config.toml
vocab_size = 8120
norm_place = "pre"
rope_base = 10000.0
qk_norm = true
bias = "none"
tie_embeddings = false
init = "uniform"
init_std_up = 0.0187
lr_mult_qkv = 0.4
schedule = "wsd"
final_lr_fraction = 0.0
batch_tokens = 65536
seq_len = 256
train_tokens = 605200000
MLP neurons of a small language model. Each row is named by its layer, matrix (gate and up: input weights) and neuron, and shows model dimensions 64-319. Each number is 128 + 32 x the weight over its row's rms, rounded and kept within 0 to 255. Numbers have three digits each. A neuron's up and down rows have the sign that makes its largest values positive.
Before each neuron's rows, "fires after" lists the tokens most often just before its 100 highest values on Wikipedia text that the model never trained on.

fires after: " |", " /", "0"
L9.gate592:143102130105165043118158120119120100160081104120182056107152129092049108180145148152127120111082120072142080107067114110142139161129184097086162118094109101177105103082123125124101127107092161111128170160090122121107147150163181187074132179166150126125139160078051152060143197103123057127090115143157103114082097082059132127181114072129110161142154120097189124092160158131121121070105106176135128105150108107172078091102147118118127141108097146102112120107137221082176106090132137091141120110123146119098152159119143067077096114132127145145158132172155148173149156152170144117122120135186168144101115131130126119175102124164198074102135151192178161116151135191099085109143117122157087183134142109151185139070125150091156109078129140105114145114158147094150097148097074
L9.up592:112219170181097085149105145126112098096150056118105164095164123100082102089170119145110131153063107029203093140131095079096155179170132179052127132096111134149157111130105147107147068150106089103131140197109137153128156154128144105083148079081172078131151122090079136119120164107124129093103147111117122150150206128134156161141150040083129162185138082073128121150120165150078130075120154122151149090046140113140180070148128161193127106144121114124196145164151126169105084088139123100112151158142108206125119221134138139103148149131087123084162085132182103140096121169140138105120102149178157094136138118138146174174164089098163062100121082131132091082140165155076123102107113105150103122084125123136145145139147128138124095090122172128038144146217117117106097117196081

fires after: " ", "-", " A", " (", " a", " Inter"
L3.gate1086:157034141210051119141036125110104138132140090114094140143100085111190074107136156122102157113092138176097188030136089096125144160115173082068138113154142119122153061107115110177151130112088147089114140118130088098192115126222110119141108103185099117106086148116144085118181189087102087160118135097112175080132113129172171169107103158111113118144144185096103123112100153141171119142094179175170123082148092147121153141116097091127090111154185129148156116137133154168158092113163157157158138082113090125148112109146179075139084115069131101235127171136115146131144126071113063117121116119137105160095161160098112101161118116109132161086147136125127127150130135109147105144155089104151155079135147113093173150179147080185108204136090130128089108141119162119135072171172156
L3.up1086:184115103159111092171096085118097094171139149183139151170114129128156109046171128165141149123171112137123096040122100107118148129209161159123128172094138073130124151114117144131129165126146123118139159152130069106180116153080098073118215081153126146142109118105144125128144167118082124113167036115165133150068090189174137174127105111116176127171114117168114122173130133128150147105064125161144118109182142101109161184173124088144180091185201132112136114114143118191112105147177103100139105129183125147149098192110112057128135154109134120138150130073122132125118114149125103180130126112128131156161184197179173105116100133073116137108138156045162135136108149109137141188192098128159098096146171125136159140123102150151117176094171132062096137143138150066088122162168071

fires after: "0", "2", "9", "–", " "
L9.gate642:125133215103110117144164106140120094140134150131148136127145149135078182102176140138046137149103130086145083156185106115110123161153097098153163135132103154150130133138152088145135159084104127128121137129123130159139147137138167105115108136166134158094129147189109105105210163124103133123144152181173140161179111145045085111124116054107122176162095127082187139125191119107168108124078126101145145147119189129090144147113132080123181062177173096141141155134097100162097165101095062178091091142123077169101147167133148129109111177129143124066104116162086158153134151147126105130117171101118120122066100128134179158145110169112093075087127177120110113098094087180126074149123112104195121141119106171127152145082117078116175138094091134125137136141170116148137085076162147
L9.up642:154137097148102121180112097136079146116141124135162140154133077161082113131130153116151157087151128119097099121150090072121091156128122118080178198107144102161168119145123154116144116152068037090101092148140156121163075119077110176141123087095176123108109110159124092069158130132139164156102128123163085134134106142170178144114092109105124113152185173100155172119125113080152140153120084171127164156154153128136101093138216141095094124159138175157155139133129124107124093081096097094128224133072160145163131076101210142122091102129132054090084124114159115179106125110097136127138163081181198155160115155118072179128134102125122067132095145149142175142125155212138124122158063137148123152097115165142146122149096148106167140111082123193116104163176132114122153068168084

fires after: " ", ".", "1", "2", "3", "4"
L7.gate987:141112095142098107122170175135117051094127163119092128125155108141167145079053151108115151128174143119151126098107098134110176127153127133137129075140150119160065111131094097115134116139130109107093149126086133089156171118148134154104096150140165170134091091073045160156152141181129133138137124119120091125116162145188121113115166072122065133110141087111123108149131165125169100135119133128136151122095130121120164127116118105125181079145163092126129169140116072130076121163117146125044143150101133143154150132104079215102108100102061159149138140092183066141146130102179122161120072106081141157132127156087148220064099154135086172158090130122110070153055117091099100133126156082111075083115114070139122080115091115137145141096133125155144142102105160142141086128167122
L7.up987:133178158170080120113104096119132092152129130104115104076162113133130108175163088149124103140141219086101080122137164148101116102145162107094186075135145135193104108088084103140090076128113114124092104134176086113123100130116089121084176123113119115101129170085156157078105146113172111140116137104105109121165132145164109139105153137133132129084125143146093122153144110163121164097119128160157112126082076119104091166228112157211105125126143123122157125140197096179133167068147089155122123054112102159105122104125099141072195153114125152142121173102194047151120130137167137149125117106163132063142112073173084145171131140192154205109162103127054141113018187148098111112138122154045110038113162076076168150157119129105094142127126146128133155153152113080141153147149100

fires after: "\n", "-", " \"", "/", " ("
L9.gate931:145084073101132144137124146130131173172157081135237101168160065100111169112119077146061106102093129129183145148160120143082148093133123091181124117118107126141121150089070138172126139162158201064120150078129141168165118183080084092122134083142149152185089111135139111160115093112169070192109146067169152158148111128145143099125156092177118150153128128160143172130109111097156195165164137116106119156155119111074138134124095138129141087165121144107154098151164085073141149139105084120098146154158112137071115081084146147126095119141149143159109119179164091081163150093152118162124144111129168161099142135173151091114088172155127114133112155077041126175173135171159098106128131161149087139140116115130137204109171093108102126193118173124099072135126097100155145131135141
L9.up931:131130144100128099115132130140094159184160166105065122143125162107087138126116133156151074136146145143087119128106133067101176117121086134113099114157108120110148150129127121134069179101175141162156182152115154113154121115145155126135095143111054157184184172063071149153167067144080140152158130164124136167167150105124153169158168145123101178114118149122192145113171128128048123062051124124115138149061175092164139115128140183175062212165129161102159119167174107126068129152109106099141133153176115164118172203156129094160106122163144137164102115125148118116142107113174112098109144128143159158133119110060157170092084092125100165188140118131168102079128157111107116160090076136149111122118145154094160180090100114144111175101140126155117126135088147209168101172124126

fires after: ".", "4", "ops", "0", "ing", " tele"
L3.gate564:102165142169170129063125109145168125172123196161147089125169095133099121128150087148144129116116153110061149118103076055136125170120143173112099156076109090173100145155140117127145154091092113069102162171119114134143108115119140172101167088118131152090167112149154147109109157103117159130147120114124071164107075097180059088149163136151176121109150154142146146151105079118136112099137073115101122131157080088167122092094109104109128102124171159137126113108073174117112129124151061169111156137083083102171111095086144071138103115075121100134170149156133095144212122144181158135151097147170192121069159135093109117080138133159121090142129138124120130120072154132163078138088139141215130067119149121170142170097067081119109190177099134083154194134078087122108098152161134
L3.up564:136139056160126079133103117121138108134166110132149133101158071115075110147151103144153184131106137059068119157165115112147148110182166171114126180075130082123137119111149094118148109119052144139130163149068180059148128155093097117120158105137117143152123143097126120083105180114181077093124116119145102130095128151103087127161082092144176141115137099104098073106120087151116143094096042177184143145156136141144188182191126153142172117060138168074126096162113187075112107097133113163135124113104129179108098106127194094100123134157144122095192164110124093125131139128105095120102120097141137127073157124162131149109139168111121127101154161125118150197144094125098170127127088160138111160101113162139121139161090134127157144143126060083111142126160111118151077143152116

fires after: "0", "5", "1", "2", "6", "."
L7.gate1169:140095101120147116119167099111138114103075158170144146193188148203142122134081160120153075118119119166108117108130176120155111134107101106109115092131127062152204040110096220134129161116077152145086173113143141187098120130112158129127143093091140076125127108126139068117179156156124125098124101085197100160137119139097110165104100136092136113088079109195139166133136177169168150064157104142121163160195108116105140083111066123173132145102137138124105140152118127119156152181154151137143129080161088153151118065091161125136160108099076156045170158128120142146092134078140138173077082108136158149149157122123121168075137131089089185117215106154090125132163119103149147119126137128125173112150101103160100152135080118198078162214136155160114157171136117081098137086130121
L7.up1169:119084052144125094120127159087124093094199094131097080118142163143158069097086100145173169157128110124154098064099130093128127153112099090125119178136133098214178128197093128118095157192105120111136146097177181089056126124126094153120150118075198146150138136151155140086066159158070140114158170186154117129089107189157095092119118152128151135123099135126170118118099108153081137091065134148101116107084145128119106134162130123155097145106086135125135119122168155114169223113098121122169154136124154176168094069078146117130101154098107115111136127166111068120117137095154188143118082182168157101117171125176099125152101115105145084106130142103155154177115145074115151083118100112097094131081083103195127101130120171129119091177138122109129168123138181167159112093129110

fires after: " the", " (", " The", "."
L3.gate851:214056146138117099157111130110152105172131052099151058133131131190121118063113137102106117119170105105116155151107111111122112118154156082126153131125182144155133155125208136132161155174167098071126146101157142120142108127132108109131118156145095171140097072132129133167096107148116109153224129079087113149143157132155109124133164154111108156102120151157140114105137108132165145158134095194135137116099067163129154151155109141150211141104123108132139117195138132098113177144133095144109112088152119141107148111055115094110150161142128109149057147113167090155134180111027160140094110133117108149081133086174121090178091155148052074143106181115184118142108159183128132120109109198101150116149117144150122200116158136111132139103107118163085100101149134122167125097103046
L3.up851:186126093148176162141194122127166114092180110131176140120127091120122103123107068074130110123077121142127159133167115149161059128141124077116131160120102097110109103170162152126075129172092111162077184167147202107106117119160083104136079089202123120145142124149135167098175119170144129182140138081118144109135111137162145091145204124126144176146117145174136152121088126091109173151062136101150160137108111149145241138121089097161122113117129139084219159103097106071057112115069149159106118173089096106132182086139108075178110189077093165124080178131184079121149159156156184145104163094106143084148133140143132128163145134160116132155117113148163125118215139062124161096172150109126114151107169138200135111083169111166128067168141126109131120114124150133200178071147118

fires after: "\n", "-", " ("
L4.gate362:145124125104088074175116133137146131151139125153103083124050102091126120087070127091153133106135157071102164073142109080114080106075122175092152084144109114070132132132195123138138156102087054167064158125138145203164093119141139143090108153164125135113109128124153071125089157090149160157046093132083135123133112072125111154128164196187111151130088117170148133144041102184166185137113149092141133122064154133144104148179119079156124101177132150163118101081130140184143071130115129198133118108176095106150083109096099126090065071083137085102206157181099146176097120144150124182065120171141163166140133145126134092109138140090158129126110133119116154113137118117125141172089146180125102144122150178149078143169180095151109188140083132187147152116130135080115146153113139
L4.up362:123118062108076120171092128119139115168142156122128120129140108089165101130102147169102099170153098095170144127134082146088185125155128110085122159137150151126142130118112080118153125179132116118095169098136182212191176185092141174097100132166104161162121100144093106111172166111121142158100190069139171144144162174126080048168147112186100143086074053158125121133162048150190152148129119140112060179144108067117138163109170176152226165145180038144079153132075174148116129126107114152117086134086085146075127181138125154120110138110121151114170086075054132108088154119135113182106164147069090123136179152144172152110121086143170149121124108106133131106096098131118133125096134178098161099084206113123119174138133110102103162167186148101126158136098123100140140141113161

fires after: "–", "0", "9", "2", "1"
L4.gate779:101081147089110110163140164104106129096149146123132110130128193152122089146133074111085183106100145161141113052141139091135101075095131105124112134169182156137152096161077146145152128142097120138149174113141156180111164129071131140124119167148149195100075063125193134136174129099171141093132164128151122164120074099141082141102190110132146134148128149148154134078162130084158127128136095167054216100137065131135156107098105152072166167121118099109150134115186069031139135198152106114065140114128096086136111155097191097141097148099159137117172135141147106129144134115144071131072110111160105118132077169130071103101166155093148096123114199143132180128142114169093116106094105067117075110170127134122141129085147135149089191125133049109079096131163098187168149161088144
L4.up779:116074071069090164111151100078135083156175140182145109090112202119137107159114103099124123144142167180175120108089157116152120167181146140135183162077102179094137177141136116057125096128141106186148106117131223114145191143115109143201115061181117152135106104138112145107117122180123115136144096131093123091154146135132138130145144152121205173178092167123118086106109140156068112139096139118121076142106108128186122124085174129129144112089117111092083132160130145146121131124118161114134065200112090139088134187095110193094135094093140180148146122108167112121123107120115081140114152123121169077160120100162139087187108083178108125160168085187121116134159044146139124095139138109077134152147120171189169130126124150161111170123073096134133070119100147129167096174102117

fires after: "\n", " (", " \"", "-", "M", "/"
L3.gate612:121129141152137081175101134151116165143154075166140170144099148121109079096123119196083132102159137121160155072069165128116148142098146118196071085126116102157144126113133203160101101125161107184144090172129149126061146145167125083111130097180197156160139101082088106114047164079087076158129148167141125073140127120183067136129139140080071139177099153145111139091132131153142095103185123161152124155142123107102135156185139057101147149139144120124171056161207161091121159142145095142107116084097150163071145169132135122112149128098201057145077126157116144123161190126152194150112081140148173167083105137114088075089166125176108114128125166114140135103145076091079130143143161126163094077123175100130138133126099141086164126128145182133107114134135208174124129144107110
L3.up612:121089110115066118154153066111166092150161083141136121149139106118144108136134109123082123118124133151116163110095150097100094091146113135146066158131154112206143100052122094099061057132130090139161081135153121201163170120115181145171165076164136145125206100145123101113151062167141125157120114104145161170117165112125134081062141142129089104162141113199122072113149121109091149109143147071130141164084140165156140117113131101177173136099107125148164160121143138095128130140047176141154137166132126128167151115157138089106199134213149103089124114071095139195139133170165141140237127152151121101161151077105128128072130135129120087130120126139119162074151105142139134136130107175148161102147184100224124128126131116152103144148097078101124108134094133143185066166083147

fires after: " in", " |", ":", " on", "In", ","
L9.gate1236:161112130085171155173155164093143100133132138139154095075097167081150144135089113146157159147118080144117083160157132132116079198168170111071129150127129126146121103136111167125152116094075168156131158141125084101122105143133125108161142145170095181200140143155109176121173094151111141093105211154095145156074112124181084120148144132113102073140123133143183137145146122133130113184104164132161140127149168128134090135122207146120121088159142138131139083117072099137079091145144175132115137124080095156115188147047078128097128173146126126051117066161132167118098139169162128147121154130120081164135167126160055125151135067199145105117147132147110097165112116094156109157142127122135097136110053146109090087146077114088156063114053203133151109129099140159076149141161125
L9.up1236:107108036098092112080114115095142204161129124119094133131065099113121107077101086108167142137085113181137081097146144100144082147117117080145132091120156108128063110136160095138067145118125140140128144157158175121167128103181090115118157100164093107135086147119047098112189109152178093114157139133102118086134115115122105103165119151092102162145168133121091132085150131159199105168118122146174123115170142107155064177151147090128134033148119137146202105164127142174089096166123122116118077103114129099127195083153108104157146136112161160147129127173102147128149137120128130149116221137103136133117130155111112144127147093147133122001118117137148122127151181136144093089201138123107149145085096174102096141131170131093125070072136207121128133143157152123099124129133108

fires after: " the", " The", " in", ",", " a"
L9.gate803:139127139147164153135150124142144075193111090122124107067129070146124176088168190188132088111176145114129154111159147141121130130106112152076213147067125166078157151080112087126147173101095125052083145121095099111106125080154156127111157222135088132094141134074081178162055237112158152153135096127123103176135092119120157145132126120094158131136085183158111118123034105083141112116120088168101143138143152182124171150144139159132125157209177101163140166100148138109088138155150119131128092142129170126119111118110169100135138100199118140118142156114112188157135077090098131125126121172097098134117127170135129108112196132133157113121158088160143109113194111103145149123143159154200125127141134099148139128188106118153149143150053150207105144157103131164155126090154139
L9.up803:123185125199209172175064154159108138154067155102144109120220137118096154098131093110095120133143171164095084192100067188050098156060090170127135087099104127117092163156164135179150132163076123129079142135205128106135129180098103160107136133132151140170101114108116118122100136130147115175107052085135135166150172058104120109164139132071183127150144131169187126115156139139088116129175100124162118123111110125147111069088088169108206184119126126144118146103163172175147129162115134095133154183132127142173101150145128114077126133143120128111107143159147129160108139127149166114117091136142118121085099117142117115100109131110146137113163124096095082150116141150075074102086128105139178146132120145073201169184154132095141119181090117138132090159093136062173181087082129

fires after: " in", "In", " January", " February", " June", " May"
L3.gate425:115169173102187137177121136097086193085090107188139112125135141115089113110135081113161148149139108150095143127107165072070074090092142115106205123116142078160115185110141156101116142079086178053125121179139121108111105197110120084110132142142161179095113076088098095105085150139161161103157116138167178116101166147165126170155115138156135101156148182130158135094118102162124152133086128171101154191120115136130102128113150096102136143162090162134147049052099102169134083150100175113143079127131076149126105157082117125101141134125076151104088119116079095131165115061102083092143105129097140101128110177090165127143140057160111173133167139129148088111145134134131152169088161170166091136150105085107174131116090137088099204166080122126071126111152120197162115150141170
L3.up425:126121161114090093148122178091165218099112116072143136156178095127146057109119154104092077134142132117187125100111147120157142079114152127110083079094170145112101124177123118161136144145154049122074157109151086106196045076150174077124122119116105105134155176070122078092132138113182150147104155117155149079145178106115090100137145146132159085116175135114108127174121086145123137100119142063115138146122160122166173121123094154118143110180136130109104133211162096165192098116104123163133127116096119108147100182140122114128161140106176131184091124153154156165060110175132120162150101054127192102130195162106100139119111148133123129111065117112151108140093118171182068102122132133146138184102147140167146100114078099077143103084129189087093154161120134089134082155101148

fires after: " |", "0", "%", "9", ",", "4"
L9.gate620:142077156163107157087157103125162083129086111151116132105116129108098157157109164090069176166088073136145152114079127192070082151137123069105140113079089100137087096071149100179155089114176110132150127145103133170084121128087151193167134171133112063161092131138159122164151114082098139126140134154156046131080157159155117100136144106164113165126169131094167123125196205119137121076170122103125198132079143133133110106126151112141098070114129140119109113148138142086175117116101136125134128147085098121112077090096164144063183121163120172181141145066146136097115190155110157128100129127137140127144112063126108117126146115100132087128108170173141109178196110116119065087065205134158132174108175135104124200143154092167115135148151108120095093231088104130121114115109101
L9.up620:144112175135118095143146137125112117169086146142176093124130158142043080199142071113118176166127171109181172152093130178138099134168139136176191108124139076108141130070130119057164110123142134179119126133188145148175139123150168124113118103133096146168094184095096168142156150107071136116142143125114060194126144150177111083083151149056118117161108143100138100100165144094160105104135128158100112130134085121111106056114119091098098147073148179129077113162121191112119059130099130104070127132076120127085124112085155092095113093080099139062045179148139121122129094098110146137077112110175094158214162157189121132109101081126126142108138097152135102129119105124127101091096114129132156129121157125121188133145072119167157116111121110132144131084126114162173130155134117

fires after: "\n", "==", " ==", "ge"
L5.gate44:073151146181115164077144147163138137142134086141059075135118123136152128192156117108160093101110160080066144074094150116159160168150131091093114080105122156147125120113180153103130106155099166136115146135217106131136136153069140108109106080135099148128167133147069074148137178117140036085130104100165104094118165155169099096143125176119124145185141145088128146096134112148109096085230142120097117121151106147163109108147148110122118086191115166130144137070116149132118122131112135137136117141146078125147086134150144102109188106154139054151137161105115104115110061142170152124127145120143109129149125134104080172148125087134113149139114042166145098177170178156078120125138124155109108164122126169148145142122139125157122143164129135097156167128142153181064139130100196
L5.up44:102098083163122124102148107153138122092133131142106146154106130149173170138170164149063128129165174092164083096146145187119110102099146096198144138105114184077157117123163164141111161101089107111117123065182187153143168078151190137091180137077097165133135113136086128110068154125092138135158128060133147172136124088136171151099116114161074160134130133196129161081141182144095119091154114121108125203052109116164144168130118163087135081146100130150131171100106118098130114123141111176124099193123106090099126172132154083173187142117141130136114164117091200080131171088130087158123131055166057132114102105158080100103093124173096127096143081066157106138091147117138144090106127151103178087066156145088116127106160154142070151183148146130129139056105109105106159163101146

fires after: " the", " The", "The"
L5.gate1186:203132120081105102134102119127103097164060143115144130129091150150138111073191081170124090123108136116148179111177147103130178157096116065144170107140147145127122144140121092150099106150132161092178188134100100128074098122127111145110132138153115095125106158110145095098169140143167107108184134059114142204067085139174103102131170202158153181098118205119147115175145079079143157144140113163180140139103134169142120139112077146137106126161081057172144150143138111118121159183127088183138099100054133136072061147064175131175131183149118058166053122171166127130138141066097135092126082113100131157177124191122116066156133096137111142198107090125130117127109167128130130118163141130122120129171106112115126121171148139186121182148069145116117108139110086127153161107156122
L5.up1186:156136081125151141100088130142155119167112140139108150203095182162102149095100065157104172161044115175102096113166112155094119093130098177120159129143131152162071122116128111149048169172085149144131153148113109112213198187104136223146124121148120085133126101067101196091143151128119186133132075114079091104120131142140108079152192158137161094133110120124157114111121119082108214120101094163145155114157138112118134088154181089160129151117091060143145136200125125135107139199175121107096130063038126121071125176141138143145175104097142166119124134133174093157145124135148143169134170125110154135163119162141058116131169055124101156107119101115150133101148141116097122137153149051124140112123148122121079138099107110124092108147137151121119162120124088128174176146230172

fires after: "\n", "\\", " V", " Died", "-"
L3.gate1199:100140162146135129115109112155094115139079132158194127133158096124124137119143155130071099099173123132078148166122138105076121090113171092157127171126104160119133170130091060127171000079196161139118106122147149215151135122118069117150115109124184126119122142085103102113138139119131076123064187122149140118138079114146132111145106134183128139082150147135153087116141144138155119137075112116080112088142143134121094115147147088092071202153129124134157089157089154098118131143112148152095115130123118142134149121132128160137161152163123148098120112087076131173113103156107138192093110108050139116174142111096081120151167155119161109142140140068064114127140118115139141092092122129126101152161159066128127147150138088103179116154063203194096095179077131235183076150166071
L3.up1199:137104126143169163107100133063184089140135113114177192168117087114157119189136151150166108135156120153104133099091108091141151146072139157161129141148120145140145131161117132155148119134128155159211094153141116127184179204110118068157095149132217094132091114126152183173128135114131103199141140105063120109084163134124111165071125104124137145173124152166084136151176072162108034112176110176132165110114083127125102156082089089153115139118172125142093109147095121106093176140167124119122102167118138142122156139060168109184147190128179155096133064138101099131132087068138153112148057092216140115068156112112149109100185116168107089151091177145178110157133154104126132137135115093156097080104172112126098081156089136084070126160125146046102152163096113093171227137150088

fires after: "9", "0", "2", "5", "8"
L4.gate133:135096161096137109154174129097110146122139078118081121123164166159156099117150093123162105192098152125085074153132126133146107200187183105120110125107190129101143142155140095077163111101098140093119055160098163146098053079111089162223198133100083115124104131121091076164158114116193111148089135143111086121138088116141126080135119127145123196145147151074204101123113130161095077075195133096127130107208135169154094110144124103087151111163112073161110139133109127115082115090124164156113136163220084147111111177067134131090120102110111146094173132092129109178147174128126105162143154148121124123114089083144197150134141110110139113141116193155161172159110128217103127134142142103117154134108128147138095137156101118105140128097151131108108112193163129122152135135112197
L4.up133:143162097154096114128191148143130129126079149079146090182159162123054106112135114095156161165173134119147181109133071130129088099135055109122117073126158171077117154145129078119157141165152162183073104118136131073087164159144210054105128129086088141171128092119135183142113124189117113117061126114105132141158135177138146108110150107173126138095120155088177065148092131181121123096174164099134126169131133155132135167108111114115177130129139097096090141136130146150074148135060134127139155162114144127102111137108099158131086176109164146088135073126159093036094103150144110201166145120142084147190141147085105152133108135112104126146144087155140072089163117119187178174134121059068105158192142097126169095146154159090156149133138102154175141127132130147124180086149142

fires after: "\n", " (", "-", " \"", " the", " |"
L5.gate520:092133119111150055085111082172128126131181121111132113144192122147078112122097139132090160085113096136173137139071107175093153165106186115079148136146103150137135130227125142152129161147137096166132120118146134129099158177140123108120121119111129142100156063135167125106127163077137126164124087116127108109123169083173138112075183137095122120091202160092121151169111100163109119150175178084157142155119165154108090155065112101136057110166096125107082083154194094117123111148139190102096200124109102118121154153142125196026125076144170097140129115119052094109169181151140112099187072139125087133078144155128102086083130123145105123154147167156088127093121120112120105187073108127098144104161166130093136105151137141119092111198085095096124144125132087119127066152108140
L5.up520:065143166108107087175124082167114131159147088150171128114180162079077044107103082153064077115112174162155134096097144150055118139094183076099124146162146120117153135098091157068096189124147071183157158168151096161119182099091128149028154121179165153167146164180164138120147170084165140193124127095129118142101118180090115132109082124147098141074151157112091112162078153138128106180144149092121125137119115088134085137127209106120108130146098121164133099099144131111099099110130107140102093089089093099155152111134141156087138114129182146155108101153101055162145176106121103163144092133108162096151100136082086128092121108072141110096122160055130179101192120168105110125129101150104153092112111149086056123153132102135137127152118137156107102178127121130159128156181187

fires after: "\n", " (", " \"", "-", "=="
L9.gate918:143141115147131145080108140098106167176081100107127105115118085109069139077085107120116137142124131106173068130100135081144075177161174137114081119129080138099174116138126102094138203102152155138118091049151155169127096131128141119088154073164136091165095112186074070040115157163152092147065090153112160185127105088152082128152211116150053130177075141139114125098102113130165127119168149111141130217143136123127108082139139147106082160118106124113107156100093147107174165166107079144130103185122129118143136093142143079172144140115118148147120170141138145052159104150161094155066093154069174085105169105124155121148124082170048173117096068118200137155152121149127106100084110117123135094113140119107058194150097072128143131186135143167099097137178121141178106141072160
L9.up918:121125076136127163184144100106115122151141084157140149111156118109092192166102133106124092122131157110105154095126052138151101200082166099138100088080165137124208162121102176120104147104149119109190095094145189184089123133146128121124161130098051109149183123116108153127200192126167106139216101159109111157139118092123089189094129088125094126061159090112115176166166125178098123057163137133207108097119094098103095154114194096073105180147081129145152159139118129178142126138122141125145199116131127163113157159131143071169078115152187162062122112085122110160105121162107086096132071110136170118141138152152122160141116073187156181111172114109133123052171117181119097130137139083188164129095163158072156159129115138112137167135117157174124100130120115121124137155091108

fires after: "\n", " |", " All", "2"
L5.gate701:071107152140197117071203160163088124163161107102050129106145143146085105097117152163153102098138176058159125075142167121146146156107159108135202106201162163132116124182180108116086131105114173156173177140137110127084081157157126123138115118121139049209124156106167088157100165149142105099126118095163139103122099147219104077146116104084123111062163171075113090115179128096164092061144068144179156082119128114145077181129129149102157083126107112132076106157116115166108137151132166050156194086143121134179113146149094145115156146136114120079112191140100123140119130135115150105081170129118129106122124116124133162148122101129133110104127111055090151171123111127138098070113149143104161140131055146132182063087178103119081060072100142153176151126128107139144088138106130
L5.up701:137154136165095135147167137093156168127199087137104083138130126121127121129155105198177118155143105123167116181161146137191184183137123111179112120167093145095111111118137177157108133144082171105069135114155144107144140153053159141084111127075093087103132155109093125078167154145125110111073092164066156172171198142129133089157126113136096172157128121089101134109072130153104086085110082090108132147121142149117087118090163175157137109161135145098123139164104099091137128075126090109162087152102132080123166167149183141162129207148099121118174093141142142070089163061137099105136099138069148133133157132094148161091137227154134138149126089178130107090130118159158069118054130118084152114124163169082138153135162139198153159142141114072119166097075088151111155155196204

fires after: "\n", ".", " He"
L5.gate1149:111134084093109137093104128101129110138106087156164158114124146185117153146012115119158200149119139167129091112168144126113103090091141163096126123149124096095159131105081133142106131164130113140112140160050169163151155098127121120072096158108093095160128174117109131131151193106109138154148154150146117164148146190103075137079118106116128117070100096135131102129116142152138183122108102082103118111137119115089151123173161099106117182148162109101130075062111161153181143128068099174083109159120100191131158139076105170091117086146111153165088142075107142193142134139144146174120128176112151205133193079090119139103102082151146133161108125131092147158095135128147166129156149087116101137156118076116105093124092161141098156171079114131121146162100106165146128112114116
L5.up1149:145188158142128173077122142161130118136115086152142111183154115134132118118111111158088153168138096103146185065107124124120131080170121151125135157147147127131144115077110108169093146163100107077143094152092164164171111133081121156122101172101142144069112094103155124098096086107175105148134144137107126130116141173179102143151130150148191103142152124132127089112094116148114159133173090152109139110141152140091165126177149193174101100093146162116126092126145127131146189172143177070128100122136136170088161171094162111122063101147135158110126154129131093132110185132152142131197089206134166090123109093136144096092138201154107060158112170102107160103131129141108110128180132126175104109130160113130088168078077161145097141132053110166072147098146106128131164108133192

fires after: "2", "1", "3", " |", "4", "\n"
L7.gate1059:138138043130099142112121106113128114209122131116144116135084087189112141107058190166100112092139157101144189139123103144140163107131183137143085193124107163102155123173098088140117129201197139121072123148082123121144170080068088179187128131106150107184120129172150134111134118165152133173152146138185086141098169099157080134209167067092167115175153061143188082184177202157103132123142118090087125106136153187149152094127141154164104134127109110041098090096099106153076139100160103159120108129085102113181079119124128154087178151129198122121106062098146116110103088097081129134200153131135126151130063110209104095095139146145144094117142101163161119152062146121135193143114144133130119120156068149148079134090096169155118120126083096132141113132163153101150110164124155
L7.up1059:134125145104138098163128180120179158119135138112133205136078128149161153122100163180080098093114113123142144143148060114113086111100105122172187168110081131100087129148083090127155113159144154125112094094118155122082130092121082145167107115082163144106192097157115110097153129142168167196103150103127104084112176084127120094143159119146097122169167157115081111093108133154131175179157131159089195123141132114117145151092135095167114135159120063102131105071075127130124165158195142104162137162091101129166126184123211081128087070169140112125109131127112091122143141048126127162128081210125107154124079145137087122107150176131161116105154174154105138180152111120159137093137134122122158052169136124120121161142061133109205059120113091112128165122158158100087163162156230

fires after: " the", " a", " an"
L7.gate168:118146097148111180154141094056122091143100134032154101104118131151167124104133106104138073101129065066132096139129114120137161097079134150090119078117148116096125161135173129111138101150154081125166140156149177121141162116143100111140111143072119080202058145135127147162107150128100167134156111122161123117069138143104125125153135191135134174146138143124108155101166088113100143111163174155085140143146149137092173111098105120087165188111116107103161176125087140135069162160102153109133116167138138102096152166142114157070101139124091168074136110081123112109168159085071181079114146146077090100085096134160126139086135102101170128117080086125103176060068087115088111107118140137081109163142123091079170137106117173230144112138133140113113135169132064191172147128074187
L7.up168:177135110210116211074165090192123092074173133091141156150131118134189165092127093118135175083159125144151090120124081139107193127136152174115138123167135139125079149129145184175140140158143113121192089125145123127183167139071068131101127146157084122154093149046082096163109159090102176083176123128147156117135164091103132098133124128112149117134132156152142186086125133110097130113129134114104139103140165110177156160108079088122169108113053089151151094105161151154127144117118133134120137076133125115116121149113157130104170087135110109172172162104132140116104172122150160118146187135104107058135137115120128166160093121156153133109115080230069115110086123149139131130141129134134133115103099173119133092092158139147098136190133157089109175112098111091124084120134149